Part of a small language model's weights: MLP 1024 squared ReLU, 7.6M parameters.
MLP neurons of a small language model. Each row is named by its layer, matrix (down: output weights) and neuron, and shows model dimensions 0-127. Each number is 128 + 32 x the weight over its row's rms, rounded and kept within 0 to 255. Numbers have three digits each.
Before each neuron's rows, "fires before" lists the tokens most often just after its 100 highest values on Wikipedia text that the model never trained on. A number after a token or word is its count.

fires before: "-" 25, "b" 10, "iel" 7, "g" 5, "ct" 5
L2.down291:142110136139167132080104144106164188098117120128146106125075154093079153116168181088181103126149141129175092088104168112177115138196111103115133139153162118149123121137125053106105139180107103161104174098160192124099142092074178193114083065104134153119070090171128138156133181084110109156129179105127172088143135129161135148162117070126136091143102094141112141151169128161137163138111

fires before: "ed" 18, "ing" 15, "s" 14, "ition" 5, " of" 4, "," 4
L6.down746:102126103097114117095119099071110105175188162124111096123146159118102125182098068152127137140047198133147073117149128098126078086136122161094098100102082098114118163129204173110148158153134116134149123172111158137145117178125129103126149134123110108072043080165130161228118083117175102115126085181132093072158123111113051120083120177110090131186226133189164130112113107115142152066154

fires before: "ion" 17, "it" 11, "ical" 8, "es" 7, "ch" 6, "ia" 5
L2.down1011:156168128098100148115042061137153151101129077146074160114205128159133114116094141135100156139137188087132133144105159154181059124105155162083109122114095131041165109127143137145108154147122139120049108194062165086153137132098090162123106131152177168108154170103155125123157171092121153142129110109099127085166134108110164149115191123127124102133123148181124102132153114165154177132133

fires before: " " 41, "\n" 12
L6.down557:112144069152160125176134119135145159098086125107158131128146161119150118104138118117122169136120108122119115139072119168129191179106165152130086116117145139119126111104091122091108146135110136160160120133069099098129174139120133156110097121149159117088081113158119128078119119113150150134118105135120102143149133179175094124092162147128174155100125138000078108140124120110128060110125

fires before: " |" 38, "." 8, ":" 6, "ed" 5, "is" 5, "ation" 4
L6.down575:106117073136108138087110136124112150164155105072099166173164073073124088185155108145099148067165118104114148149147144135115094140103156108094095106170160163101036104131116136120113136165108062131167158080086107141077089159147080122136095112116142133099112193118156111130173131130119157195145113128095153115070112163156145154113123120158151193139068130146131121131072166179141143119112

fires before: "il" 16, "a" 12, "on" 7, "an" 5, "ough" 5, "y" 5
L6.down651:064090120101068068120192125094085149092104146152129112112116110082127102104107189174106149152104102117086184137162022075141100089129089135082129170128099122186124116100124142134119175148135121101085089142124127100185103133115170194177161071168127087152136108128099182199090088119118155137137149077175148091156102144134167157157113151157115141154084138155181118140124132075116146170149

fires before: " that" 23, " \"" 12, " the" 12, " it" 6, " a" 5, "," 4
L6.down0:161121134142101127118173171106141110079106135113135148107139064147169099092105170119104136100140120097093103146127145139078125112151118086158150076136150142171068165146157136104133134111107156130121125117098151148135125162099065104109179112125073106090104138133142130156136079123161152106137188166150115098139149107076115145120113152089112159094193176120181097101181134176169120145133

fires before: ":" 14, " |" 12, "y" 11, "as" 6, "aw" 4, " I" 4
L6.down366:121150163162145173106108145127091164169113116152161128164124141164162120162126175120114110138186113161150104190038088125132094129150175154089104141186107162129148042136153107159136123133064124084163160150098140114118094176131049173051068080111109162165094140144080168100122138147169105143123114143139189118115160121069190163143103105108194144126133104122169156156157107159044134098135

fires before: "ational" 24, "it" 17, " " 11, "ation" 7, "et" 6, "ru" 6
L2.down723:156093136191149191126118111075118123150152166126115138160120148116147129152160111132149128156124181151139102187101102131132108202073158183084080119117080097166140128110122137162098087106053124115160063079157150057174154083118095084144078153149184130137123112096113111135111107133177110119074185117108097078102131129108085156214109102150148122075127117124104111110165120138118136107115

fires before: " the" 35, " M" 6, " C" 5, " P" 5, " W" 4
L6.down959:137121127129098150126109111161151120068143188110152132165135127082157123106146117108201117130139133095104107151150128236110144144098063106127159112171117113119180159193119198099161112151160117104173132174133105066169164136139137118139100154136128108065212130113112128104092169112141125110080111127099117112150112109046161137129217136047140119100145116181147095154136140175120098137095

fires before: " by" 44, " " 9, ":" 5, " in" 4, "er" 4
L6.down613:140102170164123124123102200108131160141156127107084200157097170174087083126133096102124050119131117139137156085178117152093148122163119081134151128100108113138107154121151113134164164161145098143186068100092085088124088139133127097103072181126110200038146128122132143087092120123129128122080096092133160073083109122105184155098176134096170111060175125180141152119119065109097205129128

fires before: " " 51, "e" 5, "r" 4
L2.down221:109126103114103129189115125082160159205083164128195110120157066107077045141071137116111161120131153133140096163142079113099177100114172118181036112088087132149125114093092109074075102082124140176182123139108131101158145129093118125167113132130104130149122052111128135173050163168171117154064118096132091127166130099119123163112094131113126087141111121130130131154112080148131134121148

fires before: "ing" 18, "al" 12, "en" 10, "als" 10, "es" 4, " to" 4
L2.down257:092090165060112105079133190117139116182099185049131102113114173122088119134154088177162183119165183097141114105106156122156140164145109052145139114122097144151124109184138126122118131144114102178124118144129134087137133130155087198171088083118180166150162141134106116113136127132135158069120097178178140123135085129183102129160131063130099050083160091148143141164172061180147109151130

fires before: "et" 14, "f" 13, "id" 13, "ol" 8, " of" 8
L2.down741:108171149154107138146117086099146141089147201186122153125081134144195164097170191140118085127166143145151151189111057113163150166128173119136138091157166111154139083105140077154127100106133164198145115132084108144163127158166136087075123132102085077100127127173149155075144099138114152145180107128157153185127137157117103084143136058122093104147130123113170090141068142141099090114161

fires before: "e" 26, "is" 12, "g" 10, "b" 5
L2.down190:137136116082075141102097142164108184140150082164144125111141144176113090127130113147121095074119111183126094166111099127140117120171159115088088130180130158116117104125097074122118059133156128117139101104078106107149111084048086144142115156135078124100124134156069194162088113096118074198163132157157178143099144172115097086088094138142114172114129121166143109131137102169142079126121

fires before: " " 40, "′" 11, "°" 7, " |" 7, "." 5, ")," 4
L2.down435:146138111123102104132186186126135094116119142126157083161143122123162148168126135108148131175140209170158180110115115103093118108081131123097053121104129136116134118119128103191194144109060136066131138162122150097102153080117139143081133124163108144118109170172164114085156139124086178190059145075147148159149111185140125109091135194109100093151156122167167138106142143088182120125066

fires before: " " 19, "al" 11, "b" 11, "a" 6, "le" 6
L6.down946:133119162111110134196150167086145154143111111171111111096088161153107190117136115159090155124177131186138128113153128168131119143147116142150107097120120110089142108121142155137034138166117111110143107094154109075108155084131138099074145108142137133119116185104146137161084168167060122145125123198120090157076157123162123080149094174170149141143101083102136211101127158139100082147150

fires before: "ent" 30, "ents" 12, "ic" 11, "ence" 6, "ul" 5
L6.down193:074151120108100079122153206159079113207165128079162065135103131127103134129165069105161192126146139126144087117110153103128109094100169165137118142083194110140159082129160106101099149074155132133157159092110087149067134102064144084152089158143096154068088122146181113153123153119110128154198159117165139162124145189159111087117124137159103084102118157138108129193087185130102154155157

fires before: " of" 20, "ib" 13, " by" 10, "b" 9, "ist" 6, " " 5
L6.down535:080141160115162151110119089158123112147108096117118067155130136151137086126173066135140128139093099162099143109099126181123217150112109169149111082184182096124099144076109156071116116187123139172115189143146097146171121125165108137089117161173150145116109167133141131127083061099138148111118110129118092040142122130122130177081132118096145125168197191127158128130115123151096143191138

fires before: "0" 16, "y" 15, "ical" 10, "7" 8, " " 8, "6" 7
L2.down90:154119092118157113106164145119152141105146144106103117100131093130126123066113108145092102177109093134137173086085115152107108131093096125101179135132091070132187107143159081144086157165110114182082132157173074151190082056084167166093090135145078021131203199155156087138125128121104125121119125124191116132153131133103139135146119121159148145179154117135147155140136084123099125147075

fires before: "ague" 33, "ad" 7, "is" 4, "on" 4, "g" 4, "e" 4
L6.down585:100093093158124114173114155083138065196128184099110118090130109170135139155147139181080156130196155148113175141135081100160071130140162164131154146050121121102112102154155104063191184144137095108113172105142076097083169083140164129119081105075099118112133115195073134076106104078146165102113175147100079148115084098076154135111146123142171125114117046149142124125104144156122139117138

fires before: "en" 21, "ent" 10, "iew" 6, "ents" 6, "her" 6, "act" 6
L6.down208:152124151132163103156100150088162118127146172087130101154112146121120137172130142140115155188143141081136084111073169102131096097181129193135109054119145108159192128121155151097117115133114151155167129161136121149152079146160160144107064115180178160204117084121164088109116110139133113090120131194128139182140080142181107127125174118142100145124128128109136117171118137156118171168141

fires before: "cess" 18, "id" 15, "ther" 13, "ce" 8, "f" 8, "b" 7
L2.down477:171065110167111123162078149100129149165118167119100156135128114132106086127089119145102149156098103103090090179130158146091142103126123164122147127062072196102169125170127153163128107138195131129129130080170143163083133108121149131161100107163148129152178112114112138101158158143172152045101157142133144115095145081140129137161109121104136105151163112089133070151189121159155033170142

fires before: "g" 13, "on" 11, "f" 11, "ber" 10, "op" 6, "s" 6
L2.down199:114134153163117079178144134117129148154088119184064129092126116131153137088186135094097160087173188152095110119151110070132120175151126128130168117161108123051115115125127111097136157082122136078167148175095136168163132162148094161111166122073148061190153107137122112125086129106191155065143192095113120152117151214201133161160122111153156095114104126105119124068071141106158140143071

fires before: "use" 15, "id" 15, " |" 10, "f" 8, "g" 8, "i" 6
L2.down445:128144159165152167141139086083158163186105170128086149118087134098108126092062123137145134103113106112100117139157149123145126146154090124145125164156130124190087147135091141153116118111066134079136123199159187165069165062093136091153128127118113066134083109130141122138144127142132186121137115159163132109168160080136187137154111066180124072119187153151090110094119126211160117146139

fires before: "ge" 13, "id" 12, "g" 11, "r" 8, "en" 6, "iel" 6
L2.down924:123141157165155148138017056144131119207158161131096144138082150090104144107141111206157081124117174069119120144141112141106091170122131143124126114114104064089112073127162141127130124098109167128158138153109118106108103084124106147187121111097123142201055138138151101146087113106116128142066139135120130130154120131120101132081118186109110133073098149142121110100162160152152103071118

fires before: "it" 22, " " 21, "2" 13, "1" 9, "ru" 7, "e" 6
L2.down978:115167106139072078161125119111139106208147095123164138147127107079175144166076079100103098071152112100108067120164140093143090139069112147082090060127083148134086132128168119177062110188127056132123150128165210175174136113182121171174087120124160149143187091115131094186070144033112098128123138104086134214146186122145119161161087132138119129148113136193156140082139160109123111159076

fires before: " " 17, "ent" 13, "S" 10, "i" 7, "ry" 5, "a" 4
L6.down52:171147181099174121176214152100103119160152134148104099157142107075107124147093178076142121106151118109167153093145103124142080118098116116163126157143103106114076068120140110177174074118150077173154119156102176108157169118124138163190104170074148108047088133079073177152099084211155123201079151141068090115083152132117105128111173080119177128101153116128142122141068107151112124100128

fires before: "-" 33, "." 13, "8" 5
L2.down912:086152172121185123127163157116129121139135128103110153052126106118107099107132091143146189124091175109107140123174129087192160109088141077070156139136117098120040121114075112179115099071101151145148154107211123093113149130137100150102097185108091166144105117192144103149130090150100147180112132105135106121085123209114159163163076119125105139123133174135148083130110119058123129098135

fires before: "y" 17, " as" 15, "s" 10, "ing" 7, " on" 4
L2.down872:127100142086164100177167082124074107132152105186158184156096037131155165113083116128150104167133206120142144080129105100179113129145134107108134088143107111166199100170158191091069163116141119179231132098122074150134113175138095132206154090174193124148103161137110123080101124120138082124157119122131166097193110106152124100130125132124120075109174135116163163123081096126101172103066

fires before: " the" 42, " by" 6, " F" 6
L6.down126:144097107132092162119140131128123162096092172193138151096072187166109156135149083106123123150116125095125183188119131116178140147143120073063168137114179097092148110172109135091156107125154121123100100170151116122137124127059177088135128119146138168106137142110182126141077147105138109130039146083070210174154136159083098158125126164107154090136106051130187082158153129122089135178150

fires before: "01" 23, "00" 12, "02" 8, "\n" 6, "g" 6, " st" 5
L2.down429:109084134118149129117117135115135144130136124103099131109105139138084097143123158118127103183103102125096154138123145153075122128130082115156147121149144075113178128105094141109133114063147117087107129153142113102239094158109118084117124088149123108155125190191093068118073182144111142107181154138151093109133084132097142134092120078126094095096112148133166084089157149174186114147163

fires before: "op" 29, "ut" 21, "t" 7
L6.down731:140108147079164100134101115081148130158110133160082143133114119098191137085154086139091134148122102137085128160110163109089121062115069193111142144154076146154126159122135083159158105116111134147175180086101175121141074105132099167188129126072088140102091136167130086124169087115192116131217096166092133064152145111109121101136125148154092173100132102117204075134070116103117085127076

fires before: "==" 19, "ut" 8, " ==" 8, " l" 7, " in" 6, "ity" 6
L2.down523:098102117173112131097070032069135171108157132133116184129125157079097133118087128131115194114126089055126148150142087133053160125124144087141138103164121105105170147129147145140088141113140152208113132130110144084153123126083204127087136104105143129073166121103164074128180129168171127162115096133137101048118171090163140119118062131165135158130128113142158107143134088065178167142124

fires before: "ing" 39, "ed" 6, " f" 4, " of" 4, "arly" 4, "ar" 4
L2.down751:060137139187141145119116093160102148093142080143174151145211117110141167163120169182135100093105157144173124084128112125177130121125123105104102122071073116183132117142076182113178119170123078161146141204169164148132151120181168094108121088181159164129099140141081125134140155135096113122161123177129147099134046148117099137112185115120150124122085112159170105087088167099138105106149

fires before: " |" 39, " season" 11, ";" 11, "\n" 8
L2.down283:159113130167140146123124117149084189135091143148152110188116132079115165144096064105097131102132079152127171136106139140151124124132052138133133120109164105189159108150129112104117159116137102153090097161135128116118161103169152121183093067134153173133144089086139112090121162113182096119111176116167066176091145119113135086185166133091169111168150100070170116112180110214171088140133

fires before: "01" 33, "2" 13, "ond" 5, "3" 5, " he" 4
L6.down215:082154127055149105098110115071163090169149113099131149170197190100145087118165119149079159144153083140110132129123148123068189187133134089156149091154113123150101070134049112080141132138170075142109141113134069122136086122142080068133101109154085115121122081101121091154094114123160180070144202156136083160128135103116108181097127113144110131113169141107128178144159135117129068096109

fires before: "ition" 13, "it" 12, "n" 11, "c" 8, " An" 7, "t" 6
L2.down104:172129154075134096123133128150151183092140135156097167149125105143093113134091158140107131182164141091160127086080093175163152134049105139131102130193153115117190134139180132120140172133189102158104133088100149104128102157119133224089146129169123106120135131138147146090198147144152138108100074103152099054131158117178140127131108150116094102122159133098106166192153142154090115106146

fires before: "m" 26, "i" 14, "ur" 7, "le" 5, "se" 5
L6.down262:126152097113085136180115117115107163122117110147178131129112137124165114107169118119119151096113112133114154122202107036119139133117124091168113145130125113166141141075096150143080129119105113056165129155086115106107129152079130143128149133137107085142147144154140136187123148099217140066148118135162102147201138164125120162131093108110138139118100156119176122158128181175139107186164

fires before: "ou" 21, "e" 10, "all" 7, "y" 5, "ity" 5, "ev" 4
L6.down989:091152144156108068146131152073109166150139161066150129176141141122137192185085115144127119152130135093096104106151096076165100107145112083130093070103140161110141088145113099073081127152130145161124111173165149101148064143088123141154118116066147100136105062123121064138109085112132091153140128126153151146106072131126150172093186131057163134121204112140137132154093138153133141123147

fires before: "f" 15, "id" 15, "v" 7, "re" 7, "ur" 6
L2.down902:169154071150163137119099163166138163164148183133112091099139146122175140113169108087193165123114188074121112136065143143111138186144125131108101048147114138149065138193134181124102080121062130142133152132181162137149084109139108126094142133178108080117101148108160141058133054157161166157145155114147153124116067129124117092132119055131162162185111121103176100069112147119160135179099

fires before: "ild" 25, "il" 8, "ern" 7, "y" 6, "el" 5, " the" 4
L6.down431:146128108155105119091065155108134116093176101148142085145119093188065123129162114134119110083133162039135087126127097172124095143169133120126137125181157134064103128150118108138159129114141115092070077158095086161134109129165139126101212075106152138079068124127128150079129141170162107198111110121112084133177131096131125151098079199114080108168165150045119052099194159137103150133151

fires before: "|" 66, " " 16, "==" 8, " ==" 4
L2.down953:131136156171158115129114074093158154172084118146096171104095144152111064153109125108108080103098128131116094169078065166178107121127103107107087061177095100105087141088129138138125089134104180149109104152129136117123145147089093078128161125050126129124129152155188148148130139196173141121118106115149145155110150215165123162149101183100140154169091095098153104134188084131087190157166

fires before: "|" 31, " " 24
L2.down215:153143090177110073144177103123161169210094176103153165174139119101166121142128114136145093126115101107107112147135161098093101151090148133157097082124072182127119190140129097135135124128073120128142151118140144096143152136118151155105088122126126165154115110137160127145152095110122083140118132139137192119091173190154101166157129108104123151116119125131113094152161031055150139117163

fires before: " " 17, "g" 12, "′" 11, "or" 6, "y" 5, "ri" 4
L2.down76:100126160155139169119128100125128115103169046090160096172157147164112114149113132054133176102149170100097103116131141114170050185143091144128135108141154115113060084157178108144129076134099154150108156111159195173091119057141057114127105090098118151123090188119156109101096156148135123146100166117100101164112122137132175169090170212165124101172145147119106095065115103129165068068143

fires before: "ur" 26, "ed" 8, "ak" 6, "e" 6, " also" 5, "g" 5
L2.down94:122137115157108148116138146167119102114128132135119136089165149154097065102055132091155138155097131124070185122125122111126115194050114149129176055138157139131112112155115105133150106084124200122140100164134135115105099182103153160121142169094198106076101140121161142110078099108127165147139139138138105088113141173145154151134151144181114075111144116107142165135179120137060097166039

fires before: "t" 20, "ed" 10, "ing" 8, "el" 7, "l" 5, "et" 5
L2.down556:120152102093170115157096112139155143086139109143096146162094137086171194107141107106199081154066118142092118144084133079153140109124187090172175094143161160150054157177176156054096115155116110091078146132134147129140112165146105112163083112136154125080086078114106119130140153112105151114115138159134195073163110172147130143103153083134079165122066151068166128113144187082124118113150

fires before: "end" 22, "ional" 8, "or" 8, "ell" 8, "el" 5, "," 5
L6.down87:136140123153137122126109146185154175107119156134182126057131129228097154096071095135084144140094176120131090120081113135152092138127136113179074164090162109192105166090140126127139183117140087126145180122166102118165167153149126167107116100074158116111072132163156088146094151124051087150091107128090115155118095139088118169066201136157128091171111089184107085175147158178129198140100

fires before: "ing" 29, "en" 15, "es" 10, "p" 7, "hn" 4
L2.down725:112154100073045108171115085162124164130129157158073124091092152135154162139118116146160172147189141037177157084138131101145123137100150109128153133125097058139088154110157136161113109115084093159088126168108167097116074150138130117123128080130175149118061109165134162112145142098142166131185072119121156141161161181141174142103121081144099110096157139211096106133090198121140173093052

fires before: "e" 17, "iv" 14, "iew" 9, "ive" 5, "en" 5
L6.down669:119183100147088094103167138111119074109076129104144176180175172088156091115145136155116136109129094132148119125143167159149120101131101151093088108131173123134178085143108058136064122118182135104153097244130125126087095155165094130124137065186128129088173133075151135081164173060150134095162127125148167198156128109144137131074112115104120163183095075108130075132156094167117121156129

fires before: "orn" 25, "1" 10, " " 9, " b" 8, " a" 7
L6.down879:120096093122147139118158166142144143160064128093075178169133155111152113117127179129117146152184185151143052104139144095118186132123120063140135153132119126152122109169063145132141136126118105148141170113130136091067162150153112104118127150086104162146154149118107103155146094099101112120140119090138132098174149140134122138118085102121112091102145143100124169124106098156172131149180

fires before: "cess" 19, "v" 17, "ce" 8, "f" 7, "re" 7, "t" 6
L2.down891:130123179115111133098096140144120146168173131139131125148157147061174175086104108099194098119093149094130117114172114100120116173198126151121097082117135115157131142074110114134065080091143135192098138151119173167144220113155138081149090170203107077111194092119142106140160129162187137141115153131147142155088130126160155146121105082107120090167124084092119069142104161104176102119130

fires before: "le" 20, "ual" 9, "it" 8, "es" 6, "ity" 5, " L" 4
L2.down520:092189172134121143080096162116169078142163123137129163154153174136124102049081129160111110115068086114125129127149128149212138127065139120130070128131119175115081094145106160132150131147136149186076143129156149135172133161129156153152116151111159119109157159111165139154111097120122117076149138107094060144106097126125141167112147132112096172215176179135172099158094150136103163104179

fires before: " " 54
L6.down402:125062111069141052074131157149165094139085151107127131139154105087140137101066143180120157154060182137119156096130159094154176166159141098115075115148118122142134094140090119117135133140134119186094163142159143130137116118143101068166110108081098048152131090151139150089121093167107134130101178114189099163130141149134110065156123156119133148115120111078096138105116135058143071145164

fires before: " to" 18, "w" 12, "b" 10, "g" 8, "ft" 7
L2.down558:115115160167127130118129131142171196134114137130155123168134123156049096102098145177161192134089136088154078132091147112111124102186101107054130166099165114107094157147108092106163116107115134027103119114127104121123160133133086089109069130075114135162107100144117153191124170168098110133160164124093092099112215061120207153104157076149145051167138105137124164099210149142156120110121

fires before: "ion" 20, "er" 13, "ist" 10, "s" 7
L2.down855:157146132126132198153068150068130152121124138182126099158119195148099161138132126167173069031139159168109099098114062153161105115146183180077144092102138150114144098171142127122167103171096091159160123148103128105131107129171132096120145089064170109139169132100059154155158164115089127112151115091133095090153135158141091086112123099134111131101218074077104101139098127129123111091138

fires before: "ed" 26, "s" 10, " of" 9, "ing" 6
L6.down992:143126133108160119166127179122127128124161153101115110127169193111125089153060121133205122164164154138143145130135152120172118162189177095213130133108133070124133087083104125161124117096156176123118089155085093145157144127136207060179154117152119145154134109142139127111100186081175107109131133114154113199091075154158095123096114172157101095159136099088144138160082165127105141108086

fires before: "or" 18, "ar" 8, "t" 7, "resent" 7, "ly" 7, "ate" 6
L6.down168:178150126160212145170145142182082137118157111125139064148083099122173170127165125086115139140086091128119149151122098100063159167128181160083068142144109153147142113125118123173134136086147158179130113116154163145041095051145132112123097076089076123099130090146132146118154145135107115113156141173091140175180096073156104155101132080130113096085189141144140153144117099187084110162128

fires before: "-" 54, "ce" 6, "v" 4
L6.down239:146135144161118090093153152127154134133163126099140088215133098093201097186148085113101141105085120073086130094133142167190158124091130156165132121105112144091108098085167111110103106101156108139157120101129076117159123144137123141124117098149112128063101079100122141166133103084157229130133115134113136142108127109101110058164152111146121156121131137160159106162144135156200070114160

fires before: " " 17, "′" 16, "″" 11, "iv" 5, " |" 4, "an" 4
L2.down728:139139147120120091098113121119128152047157120155123101221202163100180097153102076136108103096188182106137109172160069143193122102140069137140144096130142138126056096168122055147107177126148128064148139162122137133083097098137058152112112077154173138122104149159188143089171153108169083112139187132105108147096083156077109144043135197122118087145115139174098177141149140107140093099118

fires before: ":" 72
L6.down355:107149074121110173091106098110102124085164079137145108098151092126160086120162143135095130133112104143155076109188147138110129118111096135127144171120092160165139083142190151106138130133125108148183113161097152107163143147129124134086147162134094124112069137120148125134136122137136145164108158146081126138207132133091165120156115139147157137140076094120100165097143208178146127100110

fires before: "it" 24, "est" 12, "ol" 7, "he" 7, "her" 4
L6.down124:118122085128146088157186125110066111163096159116123156151141210149163117143168103125166095071139115112135173115105084111102153083076107080098143166082041092099098082159102149149106102174097152101188147110161182085138112171153122179143166135143133139150145120115088135117147115078112074137090133163123053161121130101128159130143126070101106162127173112136116111132096170108162198179102

fires before: "ed" 17, "s" 11, "qu" 8, "ing" 7, " in" 7, " for" 4
L6.down300:087181093069108152136126158116132126133133193156171107154153131163130109099105121098115061123165170133127155186128105107103133149141172130150096114107119129191152112128128119108108133137121112092131136135174147159094131185162176131119104116137096134165111089087095138092157160111154106139113085092140058107070134108086197146167163143176117073133094075148113182119134128118108137130095

fires before: "w" 14, "r" 12, "ft" 12, "ch" 6, "ct" 6, "f" 5
L2.down784:094116135162115108094106125158128089132129195150182161091118132118131128107113093086128122127088150095098088088171116203139166100117155126125085151114136165103073101189101126126146125080192140139081135195110132180123146153176105106110153186165135075131198132089106124149164131105153123100113173112167089083144184137098128072148194107137190196181115080104085096164113118138140150076133

fires before: "02" 50, "01" 8, "00" 7, "inal" 5, "chool" 4
L6.down138:102136086162120160136122122148082178110112147071100114124109145138101135154151113141154162152120145177137147146086162116088135123160128102151173136204108125071125161200095186137144070065097123083138109128104074116159147095164101038138081141119152136147119128169156184146071123084134162120129152153154110138118099094143125085190169100073107130149101094165137128156126125122162096114162

fires before: "e" 26, "ing" 16, "ed" 14, "es" 6
L2.down681:148128130122097101131141174146162127071131157127154130149117108171137136114091117090140140168141125165152129146111091146138170139143206154117090142080081129178157171099077118136167142129108127100146150137084134115187156142177113115142159125092162097103164132127099146162173090117072092166080082118184136158121129181196101137131118082079144098176070200086175148165118068123089070061105

fires before: "t" 15, "ey" 13, "um" 11, "th" 10, "c" 5, "y" 4
L2.down390:141170136189166131076144141056135127103111163075126137122092182106090118039122125141141107139105130100107106087126143181147112183113132158134123101066122131129139148118149156119119117142161171152162094122142098158081174132132138126126128137084120130163134164140152117173125143134101118092101109094197132150187096106122079145130184148074111084083146165167163128124128121123214077092094

fires before: "ing" 19, "ed" 12, "ision" 10, " of" 8, "es" 6, "ation" 5
L2.down1000:089079122139062072142154141145085120137132145168102098111084074109165102152153083168100167158147116121136154101181089149153174142125139110130150131171147156137140172120094111085133178121116067137149172118127154142159112138145219153186108115180135140137114155090131081122063109125090166134133087099182106106075129174152144130140152099155124103154111051095109057183141106126104163141110

fires before: "um" 27, "ision" 22, " Count" 4, "al" 4
L2.down89:092118136152121179164093181139080136111127164121052173125136108133101188182113099195091129136183158064120145184113110104159137097143148126124187185183100132094135135127116160143071187083144129146133091131154173120093165125148122125062173133151153136101144155148130120149155072105170139088142076217155136134108165139078120175116147116104102161090079153166119123108110143125127125099107

fires before: " |" 36, " " 10, "°" 8, "–" 6, ";" 5
L6.down423:160186150117180166094123038149152125120152169118147118195180127103137137135168076138128136132121162108108121095144083129135186176138094067130156152134102131171124142139150134086147204151100089135174138137121127190104127095135202097149129142094129128134117145124113159053121122093204142141061106143102099155132092136132091120117098146105020072150096176178146105123147108157138127150086

fires before: "ur" 26, "ver" 8, "g" 7, "en" 6, "k" 4, "lect" 4
L6.down214:193136143183127123055157104113117149157169185100094120102103145120112121083141102177102080151151133097139107156171098174102107123165139032080138200119074096164106115197135176130127104144182085067176175102124066100178118132086143142163092154113118111187162112163149085164110135165164152103108104100103139143065120123045135164129085116131126134102112120151123184096098151100095153185218